config.yaml
n_layer: 12
d_model: 160
n_head: 2
n_kv_head: 2
head_dim: 64
d_mlp: 960
vocab_size: 4704
activation: "relu"
norm: "layernorm"
norm_place: "pre"
norm_eps: 1e-05
positions: "learned"
qk_norm: true
attn_scale: 0.178
bias: "all"
tie_embeddings: false
parallel_block: false
init: "uniform"
init_std_qkv: 0.0347
init_std_o: 0.0
init_std_up: 0.0347
init_std_down: 0.0
optimizer: "adamw"
lr: 0.0015
lr_mult_qkv: 0.7
lr_mult_o: 0.942
beta1: 0.95
beta2: 0.95
lr_head: 0.00501
grad_clip: 0.5
warmup_steps: 391
schedule: "wsd"
decay_fraction: 0.94
decay_shape: "linear"
final_lr_fraction: 0.0
batch_tokens: 8192
seq_len: 256
doc_mask: true
z_loss: 1e-05
train_tokens: 117000000
steps: 14283
dataset: "wikipedia_en"
MLP neurons of a small language model. Each row is named by its layer, matrix (up: input weights) and neuron, and shows model dimensions 0-159. Each number is 500 + 25 x the weight over its row's rms, rounded and kept within 0 to 999. Numbers have three digits each.
Before each neuron's rows, "fires on" lists the tokens most often at its 100 highest values on Wikipedia text that the model never trained on.

fires on: "th", " th", " Th", "oth", "ch", "and"
L9.up655:487518489511503465532484499460532521495485532514507520541509458462489485472524490512531482507513495463530511557509517538504532518489527496516490431522437467517520484527495467497505498509506515460499527489473498492544518510507453516496468475477499495520540520496512478543512496469524549455477498486478460506489485473517501491534519473546511501497537444530507467538497504463497535542460463503499534515479511515466482504481511524534494473481473468495500542502487515493485458489536511

fires on: " Ar", " Car", " ar", "Ar", "ran"
L9.up949:502514495544489482479508513497517502510486511493484542493477485501482477513505464470443485532482535478520490512470496500495523511475455549514508500493534515467499470521446505469480465500463506488497489511491513490483513439492515546485484488464483514520483522459508513487507546547501511558548481499514435502481462507492531468525500462491519485548525490482496519500471562504501473537508504512522480505530495519471519492508507544500491536479536530487499447495540525495451506518539478

fires on: ".", " L", " ."
L8.up32:486545521523490496490514504446506498548490552519498504492525517506479490529475497497542494491536508461521480512512492485480483485529513491471521491546492511472522488500560561450506457505485530452519495514471477515527501458487484487497515450502509502453491556502490466507491488470517433502462493525505569462501520538529518494489517491497530505492502499487512470521507509487508454528517470522490528496503550488505490506545502501527509511519481446487521490476489536482459483526517491

fires on: ".\n\n", " |\n\n", "E", ".\"\n\n", "\".\n\n"
L8.up501:490517522545494491483474491481515460503471558519543513520523480491526491516524500491536475483500507521560518467525493471514461451510513492492466496537444510525520521511451508488515513522494472472520470491511538496487508488482493561480485502505520518474485518512500494546463513483522484496489420484494541521488507521482498530513500490489532460507451460498474504498483497456433499506510520533481484482492499484483526479550511448500499502496535506492493480475482451523503523515535514

fires on: " Ar", " ar", "Ar", " Arm", " pr", " Mal"
L2.up798:436504495495509450471519487506503480486454498491512506526491469483456515519514505482484470467492514448519488474507507482483532522523479544477485520516514521463525492493462506490523515498469505485506507469481530472525505477508454484500492479476508512511488499442512548496536504533466552511520467533507462506535482512489510483488505527508587496478505493519500499512523505514500484525515508502566459460542487494460488500533537535502506534497532544494478460491498547511490527528528490

fires on: " be", "iz", " it", " she", " gu"
L9.up845:500515499504514491491492487500522542509502498517474505511521480488502491449523518504513505472498532484501497519469472519432531470482552496451502477484482477520528467521498511476480487501497533513439504465510489503519516454455509528476520465500521482497492543466532523479503502450494473505498488482516500521512493533506485520537549471548549483484524489526515520444481487509519503502478538528513547499497481488549476488452513487499480524559484537527505513503583485510505487524492510

fires on: "'", " \"", " '"
L8.up101:514477505501459493512519498477490485512501540460559508503551473489533494555521520468526518513550521481522493513501508486513537523485475504508486491491498494499510508513506572492511517479521495488501492475506505481476519481486461549486461423506476496483480518521481519491480463499517492489458488544536508510512479486512490498483509496509484537434477454480502518543523541489474496482532471562491480464445515486506458514515526530498487506475472519472521509448467521496489499479488506

fires on: "\n\n", " =\n\n", ")\n\n", "od", " in"
L8.up360:486486497547512478454459536485525509515495473484490474529482498443511506487503515504517514535478512472484492447467483525529529511510542507531485536517466512486530443468509525531516497496513483491480483456500497493541557432525517505476445461477505505505502473507513519482513519497480483501461504510492524485454515493497496519501532504510548508516445497565504529492505489486495513484519480526487491507535496537517493505564501494514484478502490487528508462521512474466470503515524563

fires on: "h", "k", "m", "ah", "ton"
L8.up714:552500494508493495485539480516520500514525490494537481514512465505482496529492483498493472494519498500466478519486508463531520499513487475513481510474487483488491500541553532506483489506507487488497574499471451461535512471506486505470494452497455499513540529485474489462502529510532503509499503542500511482500474522529463493483555472511517517472516510492508522539520481473495513489508492519433480469522509537487511520551522543499524445548489454508521513495510520491482470412507507

fires on: "."
L4.up174:492495502532470478424497474488520523519487508549544558508527454490489497481535488454485486485502558457521462504508496504503517487519548548469504459524507487524497528486478477510474486498513503473490504483485547495499525426474506485488478517519512506518510500491525471488493487511507487509508498478533523513497519558509502504501517525502483519477518496473500551530446461511499504506480494475514510517484578491542488486439504501514499533497491513464516492458527493502507510517492543

fires on: ".", "ia", "ella", "us"
L9.up145:525467499524467487453482541468530556501524491524550510505519479468517458480512516495475523472499519503475479466526516489531508508515491522466469521535484461464527504525516502504474490486470494464488525510462497504497514469505495478470495493537518497507479503451445447497486479508520493548491488456505492498500519509517455469542534437511507499482479495477494519479462519521509566525506530478457475481458531510564485522476526505507503514495511486506483523476487536476522495500503518

fires on: "\n\n", " ", ")\n\n", "2", " January"
L8.up875:490473454511498481460486552472526521512484486487491475513484525483541517466481487454544505526479521498497502487481501546535539510504494557489427477497482542497519511485462510526492503506516509484524481482512488522465546464513505515512468471507512521508489497478463514495495547496522501485487468552504501507453515555512532501475490505486508500498465442486499547539476492502455480462471466476485495515500533501559505503546488490490478520516479460461503473518534510507493500492508525

fires on: ".", " Sch", " D"
L9.up146:496526477498429501457519543504492515524502533500518528490501520456493481492481522518522530498517524479526472511532492494510511466511493511470502508513529493516507491489490565484452468476520532475510471518504543517471517502501471495492523444502516513520477515489488444505500477497545457504502479510504526467502466513472489512483531488481503496488496434507456548463486536473514470485490525514483514488537501484530453516517480507588488521520469483458522518473496518499486528511530472

fires on: "."
L9.up941:479514459499469493467498506464495529524515526513520517495525508502493495499492526478494457482496535451534476488537515535520503483520497533501502455531500498487523501507499586490513479513469514448496483517502480503532514486508471488484515448522503495443495526487538449474490501470503469507504512484541529456501499493529490516486516500513516476490556486513502522549488486532463472564497501509486520446519544468501467495519483544520471510500484480448511507485503476512452472527500510

fires on: " he", "ab", " be", " she"
L9.up694:530536504544443506481508506485521551483500485496510478519504469476515518502524472520490507519528520486470513504490486465547512517494521489484508494474481512491533429514477514492473487503505476477445477443493489485543515495520494547487514500453492485497531503493510475488523466467463491490499460480507494447459465530497469474557542459504496476512505517541512527468541522508518495532506513521466471515513481545519516513521497514471501536487492486505509503473563512475505479502501556

fires on: "."
L3.up523:512462517526459490441474491501499512495527494564513545525521474493492487498538481474490452480558530479478505484513506497541512500520486507439481474517498477513530510478463472503480496505493478475493507501495564512505499443456492480491486521534531513513578484481520477482494484480494523495515487477509500516509522518501482502512517471504453508496531494477506535513476490492501534541473530477517496515447562508539487479475496454521471542498515489500533481484536514495511523513490531

fires on: "\n\n", " as", ")\n\n"
L2.up287:512496499490511452451504543440528545519516452511523472479474509462490483495504486488538532530503496508499490462480486527522514505549527495467475528500475471452479502473520513524486491543545443504505494449487496481502546474533504480494495487465499502509477510474481512476504540524518481494495460529551480483474490500480492501488495546514525497504467503535463516497472486479502537469534484507495478516525570515520511530528500493523526478473533513482509492533485538505498502491506556

fires on: "ou", " d", "s", " D"
L4.up835:498459495489470516455462492487488494492520509473499549518497491519472492415537482471494516492542509475474481491524509514495510528553513515461501500498496485472508462458486490513469496506560446514471520522480510491536494466511495509478519500516468487520522503458443494490507526527516491479498492489508488559516450501498452480552525526497500479502486511537467508519514535487531518517476518479510545517544497511477517495483515453512494493523469479457485489463492523494552528486501499

fires on: "\n\n", " |\n\n", ".\n\n", "\n", ")\n\n", "|"
L3.up272:503503507511495469478452486515499512536454510472526551484494501511511481513512501497508546459491533510561506522479498518523521527477507546531498477446475492528463467491496464498473533474469507509513492481509499473485495519483534514457487468528458474518501521497559484519489512512479510482489485505542555497456511472520417501490486443474546479497511516473517479500521520481510506531529476492476482538498504485481507489519524501520513485525504503491483500414506505522468516504511501

fires on: " f", " F", "if", "F", ":"
L8.up332:501468501501495509485505544477504522492491530490500484506502481490497483494523510489494455524520502484488557459518502508524510463500501554459507504551441478518486478465470502497473523531497487495521496489518538515533527452468498503520473478510502511446549507519511481514526527496532530523507494489523474502478482486474440501535508475533505503498468499455513535518462534528515482500435502498464481456452498503515493524488489482472520470439513493480470528496558525478517515538493528

fires on: "n", "l", "r", "v"
L8.up820:515485479509523481528496485469543488514514500508495590488461472468499474528528539484516518496490510499537499526491521506519566462533508527499510502489465490476538498472515521471473458501487443492530495497500479501549499469490464511411474496475502485522548537478443462529491482507510493495478510542489545485491470523495528535492508549499509492491457507464481495501506508519488468506534513501525505470476481505548477502516481533484519503507512476517510501497519511505466499501511489

fires on: " an", " a", " and", " American", "ian", "="
L8.up45:489473526491492508449515489512519465512507513467483487483522517497470494511521521505488516528476535478496460509527473496542475501510561518495480577529490487513502507484502493481489471578476501484482516436495513530487531507493495504454506484484453513469525495506513463506507511519503489515474507480492506452469473547459489481544518532554494526504490496541483488480518484519481467505496486556515520429505514523507483506507507514558504537494553514507463503505482478492506483482498512

fires on: " ", " |", ".", ";"
L9.up158:503484503547498493464523505483473498522467507467470525484518534544502516513488478468559542526501515470501479531509497529521496509510517545480498527512466531487507435480495512463487449483453497503516463515474489500480499494509550474500472486467478516495458512528504475510492529482524440499482468487527517454525501494528471494507528462510502478486542496523509509482477502516478475567479496524499512488509545484532491505541485523485435507509487476503537529473500475497474464535484519

fires on: " as", " of", " |", " several", " the"
L8.up157:484509537523492467496532486478504481497438565491522539480473470490528522521469474529494522499479469485523507499485484523510536473517521488498500471465444497539486487466531472509478491515508495487484484488498486499488520498483518515482491477510491528478522492550490498502479499553474473492493472498504524464498512509551509464563513466532504473486496484547491513513508492449491475521557529507531561447486500501475488497514540535548501521475528468480529526464507485475495474521486516

fires on: " The", " st", " n", " the"
L9.up785:496458479571495503511491497489516493518464519468497496544483481452508528470528519486507523492494487473508505500506452466520499491479535511506517501480507482492498437476476506501464535455489459492494545521502432537503499501512525495467461503501511503465513503488453436507547507531476479511476508549495481497468469465527523478488517451505508491481517533521504535465534538507492514525484490502528499475526543469526484500483550520507470467470509468530510477521509514517495500508526508

fires on: "t", "d", "b", "tt", "ce", "m"
L9.up709:495494510489469511501525527455515481512489486542487507486493456490495510511495492469484458523512542541530489533527482508466494457517549500513485508553499486460508500482512488487504537502532473499540535449502520509501513480497463530483484517508513466444496520513498506493443523506509507566461483502505505468462473488516470531485566500538466512495450502490523487528520533454457498489515479511495480529439495526497493504510556519486490512463481532527525492500515485509485470523486518

fires on: " to", "="
L8.up216:476508498464452496496521538463525498511493528475463514512496503498494501514516538467514476525509525510507446492479504530497469522525515503483455540512476491499514535494490522494457461591532566472518496456497486518519529504517446512485531466500493484477513503477485506501503511519501451504505505483494480518482470555507473494504516531541471509489481478537484478525500548475508463516532489485512530457498511496514472513495470547496511557496534489487468473508497502489477449480507513

fires on: "\n\n", " \"", ")\n\n", " ==\n\n", "—"
L4.up891:505527521505507497465518510477501520522524558507529566488542524502503496485499505472503484503495493508526512497481518524532463471523512484464480536507507490501488532507503487491469557511461486512529495502480482482482494500483515512499466466516491502487485512483557511560497517493480513498469485485586452476500516529509494484525516495524519487504489494504481494491516540451439540500525482500472458523416492509543495531507523521497512506517502512482445520505470539507469493538509537

fires on: "\n\n", ")\n\n"
L2.up460:490511513471506455481508517527497492503466481505481541480512513509489513506505521520495535461494546517520507509502483517521517476517515525494470492482509481533468512509508483490486495470431511504549481514495485480477503481486501507469497470541506486497513522461550508545504498503513534496503482483530475503470527486518418471511504407482508481496478507492499450475529520455502502542546486476468488519500516517473488492526520490505520477560474530479469554486501506525447514536525516

fires on: ")", "\"", "'"
L9.up30:505488546517498500514535491483533516535503561514514516479515527514525489495496520464497503524551493447519500529520483450490503488433544487496486525509518503481492521497535536464494486522518540481540541456489525495482516493491501527498463467545484492496473531497490499461495499539497455513461506516543494479476453491505509516511512446512458452488521499532485485521499505516533487488508511535471511483477551516513507504525506530532465493477484470457470481446490508509510462487496489

fires on: " D", " Stud", " d", " G", " g", "G"
L9.up306:483488491572428495485480525493485461539477456515523490544546418542538503489500469496481466508516482501530486526503506510534501509475514527462522512489490499513548494497495517470493518484506552527522496504505549492507502481457471528456453496498516485478491533507529466489489513469499505491462505501485470511482504490522478481499527489524489507517535495514481494502521534431452477535456547482492486490489509500519503525493503488540464478511502494484518469510509511492518525469486501

fires on: " (", ")\n", " UTC", "U", " •", "ensity"
L9.up265:489460512520467486477476545511521512549483485504527528531527498501496489461518556438499516547535504477496528501490513501495535472509515489443498492542529512491475468503475485531543501482508474529471480476524499464479533491461487484466506499514494480474536509501476496553497506516481484488472447516466478522436474507512514462510493463484483521450499465484512523526497500496494477512528496485506486484523520494524478521518534525507450486546537505493482516490519493506458498486517562

fires on: ".", "\"", "2", "'", " ("
L8.up118:508483505535508509504524497475533492533508479533475521500521505490520506509510541473503494490507542475498468535529500495495533495520509530465464481507526478462520530518491499501491470521514538452494519470481487485550528465511445497502489455543487506533446481478489490451504492512495480502501493530545501501504489549499524470482506493553518531509526457518484512550495481496472473499529508491507517475499561432525499511485501522519458551517521470452525544477508538514502476490496483

fires on: " of", "and", "h", "th", "gh"
L9.up885:483541505497471460489511496503504499495494536499522512496539507503497506460573542471491483508517498522506475489498478481484497501524489498460474483524470432469491501498518517484495497490495537451478541475485486521527511503489457516499464500517532497499534538457491494475478520507535500438501454482526504485513529511480521514461553497572535508511499483470476480503500433467523532503468475466530532463457510514489527516534496469530498519500506465499523489504515534476487505521506494

fires on: "t", "d", "n", "r"
L9.up86:514543514513461512476485497538554485480522490480509540514529531510480480479499502496481493531531521508488514487516501484530491479518510500471491495476507497484473491489535519497480472502511470499483526486500473511542519459488500538499528495529529481510471520465522484507517549529438488469457450508482474493474488509508422524485491507502463550458532448482487476510496471498505462509526533525500507483459510523521515490511523515480549475448494497516519507452542488556515482479538513

fires on: " d", " D", "th", "ph", "at"
L9.up67:515505501501487502491516509476508501513505499474484504510483509526496513453501524496498523522507468468479497513479503486550477503513523466455497512488476511451537475517492529462471449522515466524505534511453507510531487479498507512490462487488515497504561522478488442526511508488497527481530512485529502467469466528505477495511517465536454532505508509515467533522529534527466546513449554503476488501480551501465515529519537516563514502501500462516528464499495547483544467486535495

fires on: " (", "ly"
L9.up558:516472476506466526500440498477514465483512492511525513564549491477523491514492527470529485545546509482475557474499477477520544529465499475476497504528502489479521502485494511508487483482488500485505510489459504508518510461500475509493514496528475493507513501477540526507515512519536486531488467528544506512502469487520483510530471460503527534485546438513471504477486511474504486479484493510510489455502567465523523535503503520519484557485505485466575472538495537514489488505509497

fires on: " Th", " th", "Th", "d"
L9.up66:441504505507513502488512541500496541534447509476498494501492498504555502523481498483525460530471539480549509550510474526494509526468536490513486475526506481511512503510477523471516478481505533496474506469494503500474503492492517459508499489498493492483488543511500489556514557478539473487486481506524441531520448498529516500517522487512460489483520478495524505506512514454475514527462477489494524519486567471475481547511517538533445490456504494477493522524505481498456496512547484

fires on: " (", " O", "ur", "U", ":", "her"
L9.up175:492500462534500493443496483501540459503508514534510559495485485478485499447526525485493476537505513515522534510462500507469525521473517497464495534475487499488517522508489479469477491487491514519524506494506488476487507507466519546501506477538492525448509472487479492494487466537436535497497511519480501521461543535485469491463485486564458548456532514459478538505463484489494480507496509496489509492501537507536512506492540494560493498529523506495494482503553536470458513515508519

fires on: "8", "r", "m", " time", "ol", "n"
L8.up478:457542525499480482515463519458532449480488494528458483505514476485523483546524484522481536468479526518513517480493486519523534490505535527484493506558472544493466484517485479475414482516511460464499489490505503512557503458469476506485511504514499470502539539508496515498542501512518493503518474545508504523498496513499507519461498533545502513493473518511484502541478537501481497486504474541536466493465485536520503484486497527481553497524485522471484504492477515523448459501502500

fires on: ".", "′", " (", ")\n", ":"
L8.up575:467457527528471461511441496504524472494439509514530499522509506490492495482503542440529533503534533501522507511501513528478501536491494525535498487519463467472513512522476484524507504474523473458525490510524496494526552501493518487486478512481460496477474500520518485513479488497483488481507503470479506493469472523504514501493495426509473451482486460522505544508535489505512501565541460485495494521538493499473479488506518510517488484516502481507480520444556538479457515508541535

fires on: " ("
L9.up696:509469480519496500487500497473530476534479505504507541499512482456464493508490514485502499525521506482510548512458463492465477488463502475485493481477457536507517522472476493481487484487504488486518470535488549537486508509485483532493509494518528510471580517492488504513503520469493453536481461494505517518522488481510513508498490473512498513472516497552492510463476472494502459550489496550536493528494516499527492557493548464546455474475495452494545479559537516505493485537528488

fires on: "-", "s", " d", " D"
L9.up247:516507502484478530431504534475502483529501502482482520512511504509448505484493488507494517488553518474451501479502500504526503530516523506468487539530504451440506459500538494486478487521527489500482509515463510472529495415546465482501483459542471486505468520451518506513490530534513505484500519503529486513499484505515476540491511498513494482491445498504461490484530548479487532507476499490485518447493507528512459530479527512518529479531490453498508473503509478475552514484531493

fires on: " the", ":"
L8.up281:494507481492473477514491507509528495494501490515510502489499508475461518522522575463515492503537493439502534487500445490498464473529510478466487550494460501506493478521516500483474478512516472505536535518505485521461486502483521496508446465549510506496512509478488510470509498505508447502477488528479499459483509497498479534550502438536462489478525505498503524516546507455528485502533458499540457460474490527517497577501524518519505520500522461493474483493508486494519460518517523

fires on: "or", "ac", "ign", "ior", "ab"
L9.up799:510487496517442469525513536517528555518510509514481470481455491462510489439507508475555516503585515479482546472484467508499489499508523499507489519517498461465480460508463481528527525488482475503536520537511535489492517511462514549478481525496522499458498478494500481529500527501486479471507447529485475463488500502476506520503525505475486471485513467539482530482494498465524515488470533533500473496473501496474501522493547494484530493473489505504499493525560458512482492470496528

fires on: "us", "n", "ia", "ina", "ol", "ella"
L8.up54:532499509525482480457481517495485494488535474491498525500502478517499467509494515484488505472525523506478497509523505495539499539525493562471461504506450430481548522499519482502439484498484467507497529503474514476505520480502486470478511501516520481509541485463434500515499509506565442509483475495491547504500542479485438482536536469471504499499502520463487503477492544500520468531479504497473509505455531531533500501512482492513503472531503469535514501461516551477477499484499504

fires on: "\n\n", ")\n\n"
L4.up221:492488476496513434478477508540510485468459505529479490512502484515486504511506510521445515453486553555533487507490486489490515478476509559502469482490494463514500505491479439510473517514463510487522491498499508561500530477494509515467502441563492479488518509432489498533482493522495509490513520516492445518451525492539503487509494477511497503521503496471493502466533509507492525522513485478497495506493499550476488483505511478500513535549507529498468487451551509521483504525526545

fires on: ":"
L4.up489:493490474500495474514531543501500473539501496495499498487491495481473511437504518475516500558498508460461500491489501485534488451559473495413473529485513502505510492522480497486527471547484517508568524520481514521480517467491485508507494481529493494485500521462502504504479496495476459499502490458483464522524494539475471474502505457525515526497470496508507532550490502474461506517535508487493505450504520517500507541501491506555506530510508526474489512512499496519497406481511523

fires on: ".", " William", " George", " Richard", " Henry", " Thomas"
L4.up747:467484502506462521473476492476511485519507548550523574487552462461473488501489508472482460508484511482499460468507495521510455465524482508465488479534524508488535517524515545488448458490487495457484486494511517529480508485467479488492505497534526501537518521465531506455506501515558526512522505502528489490504509491489470534502528519503503532515556467477478540544459491511503511510508487527524524502460506462539502500483513532508538504475517473496509485478503487507477470532535529

fires on: "r", "her", "ol", " Tr"
L8.up512:471522500501510515453484512479520489489512507529488534510501499477481497552588496449481522473535521455521481497466478500495464513523489496432498518475526507502522509504511488486502533486486492446479504495488523517488505457499500487489487502552497503496497526467516540478490507575487514535500471508515487512516482503485468548437538490522485489463489482493438473501501507446524545509489482495541501496501506506489528483478488493480510519526500546481496477456490516523456506523521500

fires on: ":", " -", " as"
L8.up251:476482448516504486497505527520481490452448509515461482492508492491446512525533536502514472529517545501471514499433503496497490464516478516503489524467492473492525504504478505475481475508494478502526515531508531533496496437469468511481460518538525483505510515454490498495486496545537476508523473503494519540499508543515478473520493455504495497492549519490516499534526481450526486548524483481509543501450504476494473519484516489537477540496527497475459533486496518503510460513519547

fires on: " D", "-d", "D", " d", "d"
L8.up919:454529500548507481434473519498484489529461528453473508527506493500521509487502478508520466560483522485501472503528486518529489525518514539526499513511531491523503462467457538465506507493479554516543511475500486561456496484498513496485461509542481499487519522501520509546532507488471466505498474536533485523513474476533498487474543491527511468498541486531510468520475512497467493540475534502477519493479533495497466532488491502525492480472514460443492462496488506518509492502496481

fires on: "\n", ")\n", " ("
L8.up136:500501535524482471473544506500523490526467511482473535488548533468483520537497538501536532516527500488516474528478500517488510481523512513463493553470497495473499485461515527483502449499488525516464497530470537540478494495449455477490505489538492503477510507493467525529494489460492472508494469459490497507512503554550510482503486465516513561501519510512492467520509515488526457541517474518535464497475544570511516503489513487525455507515507467501520466493492500514479499535535491

fires on: "==\n\n", "\n\n", "===\n\n", " ==\n\n", " ===\n\n", " ==\n"
L4.up934:499484502476494512466478494476493520488503524501476532495501492502509495489489530480485454517479498512526514518512499480544494513494519468456495500515520449488473520502543473508475542531509505514540506446512513462499485477454495543497478463526499482471503543477547534553494488529477512489497512467562506497441503473513470486535513503506488466490501494523454522495543535470482554508491513507470481488448515510523479499504505530556542476507525535479484520466488536501520525505525551

fires on: " |", " as", "The", " by", "="
L9.up366:497514459533527507490496507510506483517455522504472516490522490495514502505476507501543520519487548504522487515451488503468532499540492519553469491476519485514494524483533475522504457479513502471475461480485472492525528488435479500431457502534471480498505510481491518528492522507503507496522506479542531497465495509533453518511527451502439507470468488559516497472489524536478489512542492527519526522487501496499440546484528502496526489510486467520523506475518483507490448531511480

fires on: "S", " s", " (", "E", "ott"
L8.up75:520447534499459513481509500465527501545499473534495505538512427494488468500479562467520428514525488515484566500549504491475499511486505507513493508484514483509492519485523487497509494494519471489514504490503495475505524497490501510492490487465514502476554524500481500524525511460449469495482493505538516496507427475460515510533496522547492500483488496528465533522486481480496481507486537517492501463522479477544518527465471538544501546465493484502529489519529464503509492502525508

fires on: " B", " g", " F", " b", " G", " ch"
L9.up693:488494501523448461489515524487495479552497502536515501548516468463516490470507506468502493525529488463524495516455495485505501519490527567457529530537454491507473476527490489480487502523508479482504510526492500523525521489499535528493438518469507487455503515514540466579523518477496486469496503467495511495485484463493508471518502448509528532477516464495495518456470509499477510501487520480489498468474546497473499541524494465530500460474495524484533503516558496505526506507530492

fires on: " Ma", "a", " La", " la", "na", "Ind"
L9.up350:460472498524485483482487516496521555487503538535509515477477522481486499533534513494497496499488505514484454513512508500485504503513476492509496512509491478516519489484533530487542471556543474487508505485492525528477503454443524477488489477480522496519522524459529461496508494516500522499498477489504539470491464502473516540514557464470492488493523497547510475459484481500494485516468510469438493532469505492591499493480523526577500526505531508495465544496529500516516483485473523

fires on: " F", " f", "F", "-f"
L4.up502:480503525479522519495530536495493550528505512471522485497492468502515472520518470516522523518497510451483513522499499525484517480464548518481487504514493493530485475502469472517493520527505486491534467516515508540482500496463555469516465505488524484437530496486479482557525505462527511504479478473521517500512509482472487496459518450524553480496471482471495482528473546527473493521440519510497467482485504495477485524475507430503467485448484482447465511496525526479515500528521525

fires on: " to", "7", "9", " –", "2", "8"
L8.up395:491462513484479481476531549473554480511478531508477486499484518459499500496523502506519506497499497514521478493439455476492464442522496487474495523473455493483520528492516512486466462521508524501505477506492490506480513524477443501478505514530506518457491512515450523516508516526485526469502486539516499534499495487544532482488512539520536539515477505557480504454493551451493482495522510502516540492510524537491478507488479533504458519493454501528506479501484536477480498432529528

fires on: " t", " ("
L9.up281:506494508506477474500528501476549487500521531497524524559581483524492489533503535467499534550540486467497502558506450484473525476474504484481526549474503489486497481498480484464478517473478531487502487542481540509480517500455517514493506490547499503479512527492520441528540520532464503502499497481512466510523487484508486476505489443485499508505497532488483511511474462527511496559493480512482503503500516523514484504501527532552467479523481475540563494513510477492494497515518510

fires on: "F", " F", "f"
L8.up889:456517536508529514475488516495497549513517519481510518534504470473498487517482488546493481524513557479505509508511506504500527500517505530513491503477457456524490467492479461521494461538476483472533507511491476464530503501478506490500475482513539489441522517481518490562518512497532502526485483490503515460510482488468510490480518465524528492473510485475481462561471527476457465499452534525487525513464538514497459523485523490535452480481508521441470537518538488514494509520522474

fires on: "t", "el", " I", "d", "l", "m"
L9.up104:504501487506477513428481503520516502533497473506491554506543466485493520502529471482514516471511550512506476524484508478474557494558511543493504468508510447494482538480445510496502488480532483511493500479507500471500501514487478510462513496474503474525514515481426516522505501507498493535473473522493460521486487546515517502455543519502475470494498483488486496525472536470478487503526530489514473493494498521516492501498558495501543473454494563530504478471504479486492533442490498

fires on: "\n", "\n\n", ".\n\n", " |\n\n", ")\n\n", " |\n"
L4.up285:525472511512484465435486526508523488496476512540497514495539520494528496528510519443545502508536551485549485492514512539519507487529507523458457460523500492518518538497477478516462539478494537484507463499511499479457512499454517471488495500533528502483489501499493507495471506479500512473475448507542466492456523532503501507509488453484474486505516472504475542499538477499447512512504494473500497511471522491491436533477498484551470506516508510475480487452528531497487521514506542

fires on: ".\n\n", " |\n\n"
L8.up729:470503527507457511488492513506513519470483541531478521507509500479521483539529546492507491535498517514526492486527493505472521468506511511496510535474460440530505515477497483477518497513517472496526459466537536500458491456490485524508510458494486488497500500503541513496488491515460494481483444503537491486487488469521449509560498514533530476478475460485490510522530527492485512526545457530471515496509463470471491497486482520521505491500517510456494534451500505511496513533597490

fires on: "-", " D", "d", "-d"
L8.up888:506526500487521489429530528509502531498507516499530537499506525507485509494489527490507524471521534474457465480528483496550510529528526494467491542481476458481482450445518545505485485509487509498502518501462488498519498437520481492506475484508514489533494512435527503544525497506526512496485470468522490513503520509496500561522500507516486494515489464517442473535479509487518537533520528531498517485492491494539471498509540533491493474500496453464507440516493458510532502480540489

fires on: " (", "C", "M", " |\n", "2", "|"
L8.up856:507435497505493475494491528483503502487451497472490508558543497462530510491516489493510462486508503516503535488508483482486502502473519520493492467450514511530508541466451475516540522482549496532533513501521477512506505506474530517494521533524478485458542534494464484506508516509460475500497460529531468482479522514497511524510467488516492507513527452564489531492454440503458496542490526545524476467523528463494485502523487477532470530465512488485484479479531500508496522507524497

fires on: " g", " G"
L8.up302:467528538555463505516453517490505478518495508489488501489532462495513498522539460525489470540493512501493470485508486491535480488490505484510496542545463519509470506518460538479462455501517536529525507522506531537509496502496506518495474475476521505503504563513551532533528466482500466495502479517521495473490515521495472505557497441494524480513496484499505498513511503459485465505508485544505466515487513513476510535484465531493450521523550488466512487530530503498490455490566491